Weights of a small GPT-style language model, trained from scratch on English Wikipedia.
Architecture: RMSNorm before and after each block, rotary positions, no biases in attention or MLP, tied embeddings, capped logits.
Training: a variant of Adam for these matrices, 189M tokens.
MLP neurons of a small language model. Each row is named by its layer, matrix (gate and up: input weights) and neuron, and shows model dimensions 0-159. Each number is 128 + 32 x the weight over its row's rms, rounded and kept within 0 to 255. Numbers have three digits each. A neuron's up and down rows have the sign that makes its largest values positive.
A block is one neuron, or neurons of one layer that tend to fire together. After each block is what it responds to, as a language model described it from the Wikipedia text at the highest values.

L3.gate165:110102135119169166169180128135103120161145115145141124151148102122082140110109096131112135147121153099056133197150143107206124156121075103119171181111150115111104085011103108142143135156100121122125096192173136148119099153062172134174131139120172166122112029134086101105120154071157098139138154129112088107133105151170091143134180129166083067172156143121130106115070139101146103083065119133132112140107115132143138137132099089151078093133172183073132110194164134103112163122153147
L3.up165:096139203175140095121190125135101106142132180155140122097109143181177113155126079147187153115136143108102171121076132102165099167094125099160097114106117136126092148136165139125129039117066154169170138174184127193135136140105173106136096167065120120137134133129086143168120136111177142105208102159050161116120131099130119134100153133109130139134148130101183171123143100108116172111187108130188137092125123179156104000136128116146123100087135130091088122096106124092148116115155109
Description: Non-initial digits (mostly 0) inside multi-digit numbers, e.g. the minutes/seconds of coordinates, 17,000, 195(0), 100.0%, plus some word-final pieces.

L2.gate50:124098101102188168120093121158133088141089116084179124110122114149142101110117130165135098158143146089072117194095173075096151099096103109143140115152158120154099145120136139113059158109114126161135174171130071153171132160131134150130119153104173129123104162138120053153150156060157090096130054133137156057154148096112135148185192097130126159072124083157151107104148159131190117162154148100185067143127066149062116089182156108179112130094063113121124130149132104126091080126176110
L2.up50:158077087137117128109133179154123100073134110101167137176146111161093071120157163130131118122192057080085156112087077150128099148157117131128136144122078134117124062136151098120070140145137180087126122075167126119159097089157077121166133124193084136150105082162106110131132146165137094147163156153095182169136115174149166131191174137060064078112142149092146113141134057122194140157083105143099113110106074221131140145161121097135115139077126107093146146141119139149154174118109127
L2.gate105:153122118151151078052157176079136108141113116133111137135168093153177127098187106111147124143163091086101128168116144087168060113141105100125146111136138178113120137109127095088127107143154162141157180159077095164067095127150122168159124198138118141159076138123095072179114161085140093171141060150093125090148160157140141103106212140170165122082168087118171146105157110094189105159161101119147104070129097144074199135163139108112066120148160156089121100116144163119171136122145168
L2.up105:121128099083142142093131136092173135169121093130201129097129121217138188109152178124115141128149133086108160151135118045126107143125092122167124117174140132124139167070113150096155159099160155168098111193175109151109118191138206158137119119160153090151058127111144077128108121137142101130103102171139163107135160088115135203102173108181161127177181117142050144130126120089126121194120127146110158086151129129144177110122148090131074103078110124073137107180110136145163177148184113
L2.gate144:210164077053151066116103144125174168148096155133133133179152127115156175146159179119102147107081157175155113088181165149134124126093107117149152144130207137124083121114141161128123132158057174107132154111108090104149072127109162100095120104142163078179151107161123161128135143113058166085156097108085123083139128123140105128138162104170190112097208079126138107095149139114159136112157095123158095092123038092128146142189153126173163155143158125084128187113139121127113106122170139
L2.up144:142161147118097136061150143099093094178089138146118107144110140192200150106127124160143133166079101095130125118221146130117117113131096091155136180146128134107088146104149162159056178156124143175123163122126095089160146151146222171155151161164126115111088132096114099125125146117143122149140112137103141107163103096106113093148209158202134090131168144112132120140136090103176109117150135165088097146134137075099100131180121101114097167145147117072087133102132068135140195106209049
L2.gate160:100119120124123077126071076151093109130094177186132128187106112121177158106181136141109120143138049072122083113085153093141109127079157117204125110143079111138138130127151139108093120191119120154113107125166166115163122121087202191112137172085183145162094104072101110158169130080151085088120073134148094085144144115156095204099151089066074154160149141126178141109108111172175060123130107130124089105139163133100108121164115139099156115107135105071136128167135102127148130160126079
L2.up160:129104129138165175168089143183062141188142158200107115144118120166171138093099113190131154062106068106112142155137136099099159123065129126148166153098150158134143162191166181116119152121084128164160149106168073132173106129144158169144130114113115174122140175095079115100080191070180131175152101132097106121155139108169124146150116095146143103168087090166151135053144127150153090128141183134128073188079132135122099096149148092190109132101113142146111075157113077119117083150128112
Description: Non-initial digits inside multi-digit numbers, mostly after a decimal point or comma in tables, such as 65.60, 2,745, 30,000.

L7.gate9:137151204109142108116138156166166088140123165115116128139086131108084148153176118102177150134136083135147074151090081146121042069127112108157111139163041136180118119135127166104194128097100106151140152176136115130073109144097121166118147094110130167169096136115138143122110133107087151101132103151150146093140198197101154178100120110105091170117162152128084127174129146183094163166106075126045170149106120085122144140066083132118113099120168099097198114118161201159151113141130117
L7.up9:104163169119166073179064125157144163154177142152110150172109136085145145094079185120124119083169123103110140110111159127139113168121122094100173135172109163118105084112173141174113168106173154122081193143133123168092118078088102132175124163102161124113086229123058077119162128152146119060157166090132090160110091145135124130130111156154135171153120129177160096129089130146109137089073149035125073160104124111151122124103121160128165083127154158126104102129067180132151096141134162
L7.gate25:145135105146119118121119198085086113153128128117104099061162137061157127075140125164159087095134104135088143168146147109124084172096135108149150158117086180101139190132127171065168132116111134128108132166086132189189187102119134092066105105128181172143087106090120146122171143147143174150095160132118115079090069171133134115161132088131117172211162088099175131101114087091139160151115142104090155112145218119145117149076097096125108122118063114094116153138168169114067106126127130
L7.up25:044140076119099130126143128121101122129134164147137105133099105093119162089117102115073098139142098122160090162144123101141125161163159083148155149095138123053089165127169101149189078068093137100123139113080139082154178120099178166175088111184182117120111099208118134101085135180079168139159117104091119173099120129177213130163115145140119163188124117155109123130036078059121132104103135143085113178107161139161129145131115124149128093099166149065116099131110112137122089113120161
L7.gate47:141093129164121153113140134175100124161142171113141121115108130162117128129104162161128127192154138103080191122165149108127062195127097149167100144172122047171153132083160164148080089096137168148091128146073170128090083114121116087100112130180123137112069149165087081137137167103094097105160160146067115119096149084089079145097142159097133145133149181193065099118088069132108115117129153121125087143105127115142135081137147059186119118102144129181138137136106209083127159122062152
L7.up47:136168130099098098117094179145094115115127079127151170140113162161110154140129199152138154108162206121131228165119111119114090134135135111138114180115118100129166136153149145104161140096099174164119070087087199113102157125081076122074071117151171132136132142121096069184119114190108150106170106107111167090098138120122109171215183167104135121154092162153195150115138138075139089135071171110110063123149141131132102142162076118124102153176142158081158150153104155154134146114126144
L7.gate93:152150117114085143165144108111162089113210140176106160188146134093158181107153104062169102115092145095111177139147150115145110088062157179101145128138150099094089164157133131056110070162075137115145101147129132067173157135181156120121130130143157107115155066163140118069129159117080077094133133126174142085142163189144129163151187115151156150109117139191120138117162184105139151138133088116113116152147117141080061126097119103139185056101111118155161170178113113152121116191142116
L7.up93:175083125071173218141152134136094114184131110146139103115124158137104100098122164174200100118123197107091132144178083136038124149105126119166154161130108154104130169144154188134143117122125115152081108184141122100127102158140168115169093094133113124114133158152117091136126235173091105114098109179121148093121097188103147124138127110107134110158200141123100084168078090089091167166094156115143106121083110145097144145105092127161109045117128153073104159148123171111099104145132147
L7.gate100:137116149118091081134137190108170111175069127175089143128115123132188114113095181137085194130144075124142144106127127162138114100111158138095140142127115131154146160158109172141155179120189117070068119119071073141129186128165130141142154168207144162100119140153173151145112137133177090154144189125121079138219194136119109131119078090154124115155126137147046093127128128130149098177153096103099081090153106081085157064140142154091163154131108174094166132169106082127134119121106104
L7.up100:093114183156039075144123111118112033125133123125114145199121145166102190104132134182090146162072134150096102133103089134081164091114168122116168100137116139158085124116123138179138105145129152108143112155095126171072169104149138108131114230153173184134068128162153090149137103166177123142128126099116134167168096177120114114125173153089100111135064165147148129128121122073109133155098129172137095101107110146094126179154136160118151136165080124050136156105119110134150147177057118
L7.gate101:183118168080155170117131112057155117116072096186145136137140181061167086110156078096143076130103146183190056131112177136084109128169152077131128170119103130121127128145111169129171121149161083122100129205186116117182137150148131077170148104128149148147107122094128077130161117071160141140114151156137141110133185176126130099133183151114126094176082145079154189131109138099134107176108088131189153085112186152127156130113093147166134114090163113140185145124129128107144159152077111
L7.up101:188138125103193163131160076140148145132118066197125115102111147084166191098134122096075127138104122181159148154139097140142139078105192095116135156149125198058101153168111164128130119089158185141087096171155068133095183113124183206132169132122150133097106123166113114140113116107151096070182125134175111097149209164137102115143135126158145099126089106071169141088088133119112115148105127178183165142117131162109074128123113089190164118143141158157087118114147137139130169126113089
L7.gate121:117101101129129078131125167049171094121144134109139106156092112101167098101134123129135113158166093093023180077087108114076104111147160152152111154123143147151119158126164119074095116135070151144180130177118103125170094169176129125166140096174144103171086103158053114129111147135125131135155079159160090040146111097121107159057158119095186127129095159112114082127041053101149136176131104171141135121118117158119163109116142110136097148158151131142077098100162086142092161143114131
L7.up121:096117131129127029133216171091116088077140076131155074110094097159135144158176084137118106137106110075079171114068133092135136157126136120114136099147168140133148132101141129135131087044132120143151119180127133160153092139109120128155137155119134139143121171103076091178138155145160129177167118184079133152134128105094062150092146100034156172132087145076165119130109132142137087142104099107156113181197083133147133103106081162126132132172144082116150164066127105130110155164085171
L7.gate125:143139100197046149144113099114103136082196125125157129131114128133110117163091123140094138076137134173153129125174190127117128196028114138078096129127091024120146131111154141141101157138074082176085127155104151095126148119136118119145123123130124141160141127146135154134136194075109134147175131130127139129067098140181150122139177161121175072137109132074113151108103094100092162136140085140082113141123169096177160166156063121101101101146121068121171142132107130109108142167041082
L7.up125:153095132083085178153092107052134139138162151117136115123132127150172169147105139160069160050076196137154148154126122084150169146139192121095187125160136142166122088162114205131139090170114109153126130143098154086192168111137110127147117143128165085225145212098174115146175146141121165123126147127175198121158116090138149133152115131138154141134130126156134147105177085128151121175100146097145132137143203116162154158092089116132079155182131124175120137147100114133149095169081092
L7.gate126:130125184142112107127109083101124080165092061155179099184121135136190094114041140141108159103116161142097072144159107097113113118125173126113127153095132087158217159115150131076094057129123110119030119097153148133122120124145147091061128130072197122092101142095109103155122158075173101121094133109153109134164112127078134120134147130113181105110075127125194121158138137083165101108121145103125078094082121111125078159109063111131150103108162109112157115112161125089093152179138171
L7.up126:134131105096175148117125084048154114166160160173083165138141103082154136108085119156035073119110139141097129169114117089094152071173131134156138185110123150096096141177178097127132096143178139120157169127151115157072101147089192109123187159098124121159057146086089133132068127089118132211170114081080145145155123117112101128177099125122116173098121069127132154132065106140126125123149095131136125109091141121086151129210081125156137150105151111154121137105117169082130142181177131
L7.gate136:163111147162145122144187120146171138118094115170109129080148156121095160138067117084100145136147154149122151173146160032118143105139153107083201192138174104155121085110119103119114111120084078096101045145126093137136172095092100104114152194162182134129158134141190105109116129131124116088095122140143149152172126064069135101141048123092091119085089100100121120110126175096073091112127101094121161165147145126117125146052128149147174128124082137162143116166153196093114139145182160
L7.up136:116112134086099132129108107089134105087152109087121115088120073149192187165167125123107128117113166120195099171086121108112130089131198106209179135087160122159122172109133104115178174157132080112113115169123174091086100132136122138157131162206071101117139169146126127140102105143174177126074110136186165083127139102131112178143133054096100131128141095098122114056092119133119198145115146151111108145142089144121173078222143096096130094150077074138108130140104111106137111122101098
L7.gate148:108150160099116105174120152180123091175107125188132102152133133129106110136164192156181108153108114136150154128147102099122120076155163093159106201104113068095119127143124116122125084144045135143082106100109142140140141153132129130084142176117207130137093138129109167098084164142130138172122138149155084121175142117111132150063142111187077111101110151133135180118173067111106208133171040064124108159085135122092064154153104137138109073160108188137136163151123148122143073178157158
L7.up148:074144122081186137179140186084078063128141150141126152087105103111151108136171112131173131165108119067133184147121079140152115134131171171132192114153148090103079058095129135119116175127114136088121106124148122157159130128119096113121130150074118101152083100129098103134152171179143086084173121109085112107114073155056140139136160132133106186132147137135083128095105072075121145174096154134123174153141107097153146127226089154156192107141102107180090159171175144111158153178149151
L7.gate158:094162116102127174072187137141137138132099125095072098149133153194143081102193171167134099164126173137175177091140069146160122118134112157115076074136099162118171145104154095119150163088107077136145116071115164132066145074099139092184168083070089167129164137153101088145132153185098141105088104134158121093097120164096098074115193149089124120162137144090164133146119125127132116156066155156062125127087080128153132091126106110093145116112171158172077166156114111090097121102136155
L7.up158:095096100107130116096088078100072135206115133152146130124153077145197134090151137137133128124110079155109133163169127168129130114137140128108128076152157167133148151088103143060108103125089092157078097110154141118128141104131149167106125139141115160149176148129077139098183093108152173152157136163139138139152114088104165036160122079132150133101098129197157057136148138096108135115240108067167092200139142133118071096169158098107107081100151127147117175091181114115101131164167103
L7.gate161:139108122036111175161080118092147046148174128177129170127121150133110155129096165076139085168115143160108171171133105134124156132097141167180087202142167156143115128137149156096152058111109134134072165138114067080109125191166141173140151135141169162137154085164160108088119146133150142094068140122120084125161129120117100146169121076115083112153081119148107190142119129159114183115065140171143098128142136124102120139130129125181111035121121152110128164174172160118124100197132157
L7.up161:102129150128125115118141097095174098137152166175079073149167160087115184122118110111153124126163104138149127158114132164126072111109155065132142148140147122114133118140148148071152129193081123078177083167074101127160154151109146106094141085150148091146089137144137115131118157109096062092103152185174106151148123126123102092165131104088136132176139111053123194093142115122055144163124099148160073133135081169128084108091056164124175091094095104185185186184117121096132157166112182
L7.gate164:101134117119139169148107126117133126138144140129127083092224154128099149160143086136142096136095195134120195154152161063140161103049160088165143117122155131068111113155147142111131129140131138153142117136106071080094144191146144120097053144158076125100127173112081156133090178082182138178154118199074102110145116108119120121158124136116130143184107134122099112139089101144098174119099132203095183090186101148114120116138142123190096143067115165211111146073164140130134149108121103
L7.up164:178151138114116179034110082114190095079074102140106143174107156148193131117138152140163178111170101115141137104107175098103100124095159154098078169151152112160105106146156184101090073119082089083133118131193129082158094141112119095099119137127090087127107091128149134141152125210124106083133146074155160129112085177095100112122150105153070124157100157148153154159073121112149082184084103098127156125153136146161095183070095151135132084117162174119151149165157143115111119163146182
L7.gate170:161122115115204109132084135105113100127175108159148124169133201160069166058154107143209136122077172090041105141159152117116123158082160107086154138158157126115130105148191121100082124139106116162141157200145110069107105163179152163155115148166111101158125123105073067145168157071137101120127113134130115111165147152116114083143197093114142111145138122093162120105143133091133176185150060169127101149128090121131077129120138099133095081154089116097076173148134131135125098192128128
L7.up170:192095155164143145087132118099141074118149139125109107184125164146117148074152097164141125145126144184148143113101131097123100144139148101143164131137137113065180147133165127067135113133051080120139082114095180124095145118157102157123149115135245090167090137127134077124159195035125126078116129177151147084159101109127066118141151122109177110146161154102105189130105129102128148165149117112096102153143113156093141186132080182110117092146178161145125157153107158113148113175043134
L7.gate173:107152114098169075130097156145116088147214144098158129130154161122115148122138108139124159114078142086114102136131094153069083112108104121105086193101165045049163148171119119160159142163089103042143134138159159122153086134138077078103141178158104129127035136174098088132144166063154079140135162125175136096113163161146115092118137134077114121076104134142140134126120148169097137153107170123121151124077144113065109120180134118107102100094153071105069150127189107129144100153134122
L7.up173:135084141077132110127105129151099127139106112132138138151121109111114118077108115109164062147098128129085202190185106136157078183116096082148145101115055145134141166100141172072181113116144173132044111100073072121098149084149127126218118125139119177132111101145150129128131109139143087170188109144060142179083148071117133165132096099127154111141144130165136129130089153105183191162144153138126091141112158163094206089098116125198131126154118128136169160117164127159096145106090154
Description: Single digit tokens in the middle of multi-digit numbers in tables, stats, coordinates and scores, e.g. 1'8'0, 30,'3'59, 2'5'″E.

L7.gate8:126114197127119135098148128122132113137147135097097176171156182157128173148095156090181120114126151128136151130100107113172090139112172054087161118131112148109150187103132106124078076157123067127138095131099114125113071157139125051119072077150107156153106144089155078158161133145166115082132215143124183114074152189109103110114150104127145122145125127104172139170108143093160113148156071146186201145110127044198100133193087129141109132158139130138165158134120143114154099163110186
L7.up8:143100122127118139164179150144137089089159136145162088111115114146067154094176142130110151179103111091188061049123137136120113153150150091128200136106141106129182143099147094111134145140122087190169112106179198159120196105102119125145163080107136112185161128123058081164147146111134166100150115119150149134087144118168118173140147137158084097225104107163154118147110104128149139165156151136097150158120054134082118111112109166166084106082138127129169148099182126114200152132074120
L7.gate31:131080151057089147194102107157047147102141128084152161125078117105144111024152142108124177073085164120105122133096123150146188071188163151146153145082120105163124169130153108107100118125069089152143131142108068131086166134118138135161111131072103090136134100137123095193194119124158172096123171155127143098139131127127127125122108160138145117079103093073139076089100167157083082130099151116172151146148162064167105202151116144129084127131142160127138109147151161094140095131080126
L7.up31:142078171100085164151137110144135144131100087117098128143117145141126136119152149152158142096082103126133107108121047157093153120148084069104169182136142121097100140062159097106143162110119112084088177073110103173119102131109138113165165105127123122155173171138117153178123168080118173083152134119088096035072067112099076070141126144095152120134149131104129150102124099110088137073138143196168135134178059185111145110172136137092088129066124083145194167090140080130171122121102118
L7.gate34:079123078142164138129186077155079071065107140158159096110111106136126143104185095123075102157123110087129097031141111177159108105063143145152122044161082134142195119100094138156128156119130119152144104126147146133117102134118102158170134135127089069119179110142147065203134101137138143104130179133115134137069120106096100088158110127115137132139155123094176113088135144107199119117118104085128109070150174099079112122154122216139077147184189115128171131127139138155156147118115134
L7.up34:119124076149129100156092160156074163087194135139075185150146092129125131096181091161113132100052132062120142150102154191181109134101115102118175181144108128124148168129155073175150111114188150143105144062160102136189122134117109144148091102110135095111159126111111137197087145096144140151164176130101102123193123170179130122154141084142092126048105080127104173086147100168083115093068176156116095093083131161121113132132146081114149160123094146157123134118072136081150147128157113
L7.gate35:107184090089092114138143105076090128106138142134126117141132133115155128090116103103192157107156118155120149156158079066118102139151203045102141162170084144104106190131057156122134153111185132116096150109135139120141177103133147124114074109093133122158165114092138125150150082055154129117138189143137167112014124117130158067089132149154145120145092119144118131113153075101118113203186106162117169117147135060162133172129134111091103134194130161124130118191107140095123115083170116
L7.up35:126119052148067108135084096153087186197175100136134118101114129109165143053161090115135141075133103152116146175124152108095091113165152070158102156135084103117159095177083108104128167128104107174095148098176120159103181059117121133179128093096117191069176150184081162083081107125187115150121147111128138146111140161134110070130128160154111134172132107114154090090121163126106111115186112119124143172113145125168093132112141045194109131184115152187113126115150110132116137118095117
L7.gate53:059137092164146184165180146157114158123144127104099133100143101103153114080113077136135089191079140100136123136074169199088110149108085098159088126080087118161147156123160131149159122126154104074126069068163101073144137116110125082152122138164074126146123157096116134159119151121121157030119201181169088133108107078115145109123088123107132128132123062102142107080174164116130131067112080101175155198152111111131166131103120118071127113137136147109134141142054160103133104137080143
L7.up53:128108115103101164159166104135102229116153119146142157179139166137117115141165127106137129093119144136173186093131122129162119128163112099117131159100133114144126138130132116099117166096071096096091114115094157139144148110103074124100082085148109192122117151153169123120180169131080108141113171129179127162143159093103181139142136103220150061184133119144105167148161083126093096157128065144182149121116097137080175153124098135079171130126091105140251195145155171112110120112083165
L7.gate55:087141135127133118149188116086182136100116092152106165114116095056108079086124152091174152143127144107119130081181157151169158138132147153167088113077094094126177129122059146112085113100138088156059108109148082118093136122137170165174157127125140098108140164163198122133102077113135104091107120119172139106077114167186163071095139164112119105155078163125127141097122142156148113203073035130122121069091118123171129151129080123117111119162137086165167134120158203107120100178119116
L7.up55:063214136093079099133101140136101160175125172090104105134145093093120188099115128095043172130155114081167159139131112165115062116140118129119051174116067118122119139136115109144132144107136181097161141141125167055106114133118143134181140052073070080138122124149069132165127064122105143174142124137116097105133174131153131117118136079108145140168082123187139151151106127140092130097131079079103141155139089152107124155106095127101047186144133108089149139096092129133131110096071144
L7.gate64:074110092139163185138138151122089106142117197108104133169071130132067118078128079066143129167152117158125099118079132160133125094130080104149095139114119146153102178139117100088097140148149142082074135211130111140140110183126100150131157153079143099174148123069148065104107128113077146117093139141167153053119156174128121148122089141108140107118100128125062141114134141097135092100107108132150194180114096103133086080121139093092071197130133069159088153125127155065149060177147132
L7.up64:173139120069146142155109158159094109133105157137159108112092081074139126146149114139108199152065081112087094140124188164142195099121092119084136161085128169107119128097083104142042112055185081162111122101120144123085127141089130124166136095107104182113097103136180071100151125088129192102111091102101053122154144116142161147133151120090093079100088137072141118144104102117119114114109127116112157129124095170116085106191174142145066159150164124066106170163105136153173166116144110
L7.gate70:121104097131074162094156131071104183133095112142147130129082078218179124122131102101125112097158105121131118132107136115156114143113131174139181148062084121124090159123141039139078166145100123123081137162163207126147149123155109179108101119173135110173169153155142158119161149074124139169052139131134162140161171120146103128211126121145164125150169127036131107126132068105153095144126105109097121154118129109146132101138108109088132119036181150143156140134161145048101108147115098
L7.up70:144127165131198116114146142142098169115124135067141216147182134172185111163143163173089146097073145111188148097090112156148112151134105081139129083168100135182179155106114120097108097119148075096154097160138086092127157117068124124098114124107130151161133134117181066134084166173140121153157149120221132115163130113141129063128160152120110084160132142127090108132138107141153100124196179061144152173055099177193115112137151105136174083127139133163083153095162146118134113141121121
L7.gate73:191061112064160113104184105156150111138128150180150154106120083110069127129151071124146147123151115086119118191107111141149130131091129066104182108100172101073111189107129118099145093113109137114185177097099086148144093180156155114133147119109199162137154115152124181153084086152151123125111131144125155099154108133165152143112090165092104182113138152094119195168173077191118087137160067105115093125150101170113087138187165175141092141159150170181144108142137136079123174140132100
L7.up73:187162158071113151187179139114133162100133083164058178130097121160173183153134132116118118075115134103051087193136093143081122048090126106116193164143142156099099141176106169157148114127124105085073106142134105122156129160116088129111128151124131121158084126078092065169131102139141112122115137121121148150097120116145067144136139126143140185122100127148141071118167079189108115178129121081167132133167157080110169154111095177136124125118114159190169115126180150086117130206124093
L7.gate76:119109129169156061102164114101134097151113067100199101155141142110129108094121157098102087120111139124073105057147096105128119095118060122122157127116088178118186121088070121120060129134127090170171146140165153114058132132179128099139163172103073139142076151158107134099091145166098142118111134132109179064145145136106115112115124111135104100152083151148149097140171133130135178115146112110195126138070135160092129148161093166054123099194077049116121134103157176090168077124097137
L7.up76:162144144144112096146082151142121117188106127166154101174122073108105078174153181065085163096120138149062157126093116182123173072098127132098121118102155161161106107179113100125142138187188129206143118126142079170101119145191193157110084140103168115127163094108137150139158115065122138115113175165084125108116178144168066137172088180161112123118144093071133130155098135124108163133155137128146127134210164122105072102157138155142121153127178125170112200119159147123108150140175133
L7.gate80:115083104115108137108114132068073163127126171089106100107109136122169133109170129118124124174138179124161139040107111165139104099116156118075143131100100162115073091086081121123089077084113158126108148094132097117168154113102122187142077152106067119133137146118162095137109105206099109150048099102146157116119130196164143068137170113135124141165099151095150139172184102091106063144133112114113118154115076148116184194099151147078139085112132104169059136111190131118181129150108086
L7.up80:177095126093119129115169125109106092164142180117152175175151132120128148063117186178111094146116161157098111158132098099120140132067109125091161108120160140146140212092079132090101137146107141135095132157129111122109056140116098119146114065130080102136086104111086122149107113122088164140148122149120183134120186148160094152159140143160194163132102184080151149124131110133155097113065095081146093117179108075206145148103096116115120143181173107146169074167202205153108101161113163
L7.gate89:142091101149123137167151169088070134126129107112133151113105185166139150107095099087135061140150120105144163108118158071116189162201119054093183102154150102119093096177173124126188112134137078151116174144130146161170105196171151136112109104135089149130141114172095129149163099135093094082134160126141172141066094161068127109098100155076124165189146133100133101178198108083115128144101132083100143159125101123110117131107110128131116152131160091177138116162062153094205073121125156
L7.up89:129125112133151096121169111146192149105092085164117145153095170177181137085084135116119091208086124101119102134133040058126133104192115080114178165146128094117157148172106205159122114122119132116133109132080104195188131166167155134085163135136113126104125145153156163118145130118199118097160130121122102084151117125140150094121079136086133132195100170124127160152134134109059101138122131078117069109112121163065088111126170144169147160083156188066135149151115082123135162138093142
L7.gate129:142121129115137101157178154084108133148147172085129116155142078127085096134160141145131139098124131165136136114130154168169155112085150117156135113119140154121186114086180127138068129174168135119062176162140128127119145110108138095165191145136127106224136151077140101067150155096082140100125116133105147151153059110143159113133121106164205127185079130042115124104148106061148089100078137073096124158119159148150125168109106141060218170080195148101163122152090123120141127106146146
L7.up129:152104106084089131151124101101144162100151104108050157149154086134123114096143148068095138138145119098146119162151149117127114120115159171131108140096080168131155069112135167172123130142142187111180141087068113136154143160152112120125142118160088140061123094097125103114115109154148170152092110076095118089172106125176229110087090098148152143169055126105130141214114045132121143139206136162109096132156125136175144126071103122143179129136076075078126124136135182155174137136114182
L7.gate151:102147110137133110185131110034147095079094123115165130169163134107150179130131101123105160147079104175128096108120119117136154112127141126077119128091088162176095161090089075117143136076146051161083111110131106120124178093156085184065129181069102107073108097049159173165095121122108091113100084126120167114097096197069110164095133125145141113162130170108179128158117125106106093152133098111072183101152101156114127119111080119150154138125145123153122164180120208132122108150127167
L7.up151:114194157134080111189089122161098120183120163148144118132115142125118126149152102193162141124080177069076159148110141140148148076176154155124139136170127086066111098143113174163180076136177120131160134154129097114169120169137146194128153160145146111130150133062153146083174118139179173039154151104092075118179114091135140170095037163148160155097197089061170112131126150110108159176099094088118127124146134119146148157147101134114187141149082119122139136116147136149131115144153137
L7.gate157:113118112192159136123173161144111098161150187139113114138090195109174179132121099117190142128132125117127068146211117094108127126126115115133136135154170163046131134112100132152105147068124129119081131104138163157107108099153124129126133124145114074154126110182127121098127048136113091145140117103108118140155058092082094101087097119098136142150082156095127153121177086078180120182082105094123109195099130099118145196064078140104160153181144094146115064193100111103083112147075123
L7.up157:216180129151106135108120123103128087098116131133098107156122160117117182148165165157168167152073036105110095148101125128127124091119143057089090123142132109139080123128090151168105121034120130113164131119148176135141076176142113084145145098105117090146168127145143084072074079166157157138164113101179133131158108168112181129125111068128111133119145180157133111125098074101084133179060139121124166140141107133126185162088135161137157138163077147110139063182114162129110174107075117
L7.gate171:099085151146100138116151136104158048171122146125189074145084090122098160100088118172170163113145145099190182109053089161148125064123103143160172126116116143093153161100086110147111115108072130112117113104178115053064134132104138157174125104072080071130138109138105184126115078114081099111142109138128163130091096085101066116143042168134155129149083120121069090137135195106138094117121130178132123169121125134126131134167120118143117151132126115090107106103152160134109109115200075
L7.up171:116080139163153062157149145177186192083123120175181132111145129146130160102058098187149093145115144150089158079124093122123202089123128155050174182056089155130061095147155116081124088154111057135151116080127089137136128121172160082132140073129174166119132136080133176110119146133111103158119128133179149155141130107180154136127149124141092106146124068149130163108168158219128093114130116114154127143150129146084130143162123181149110159168143123135090128115106134122099108130097067
Description: The article an before a noun phrase (was an, from an, created an), semicolons between listed names or codes, and pipes or dashes ending table header rows.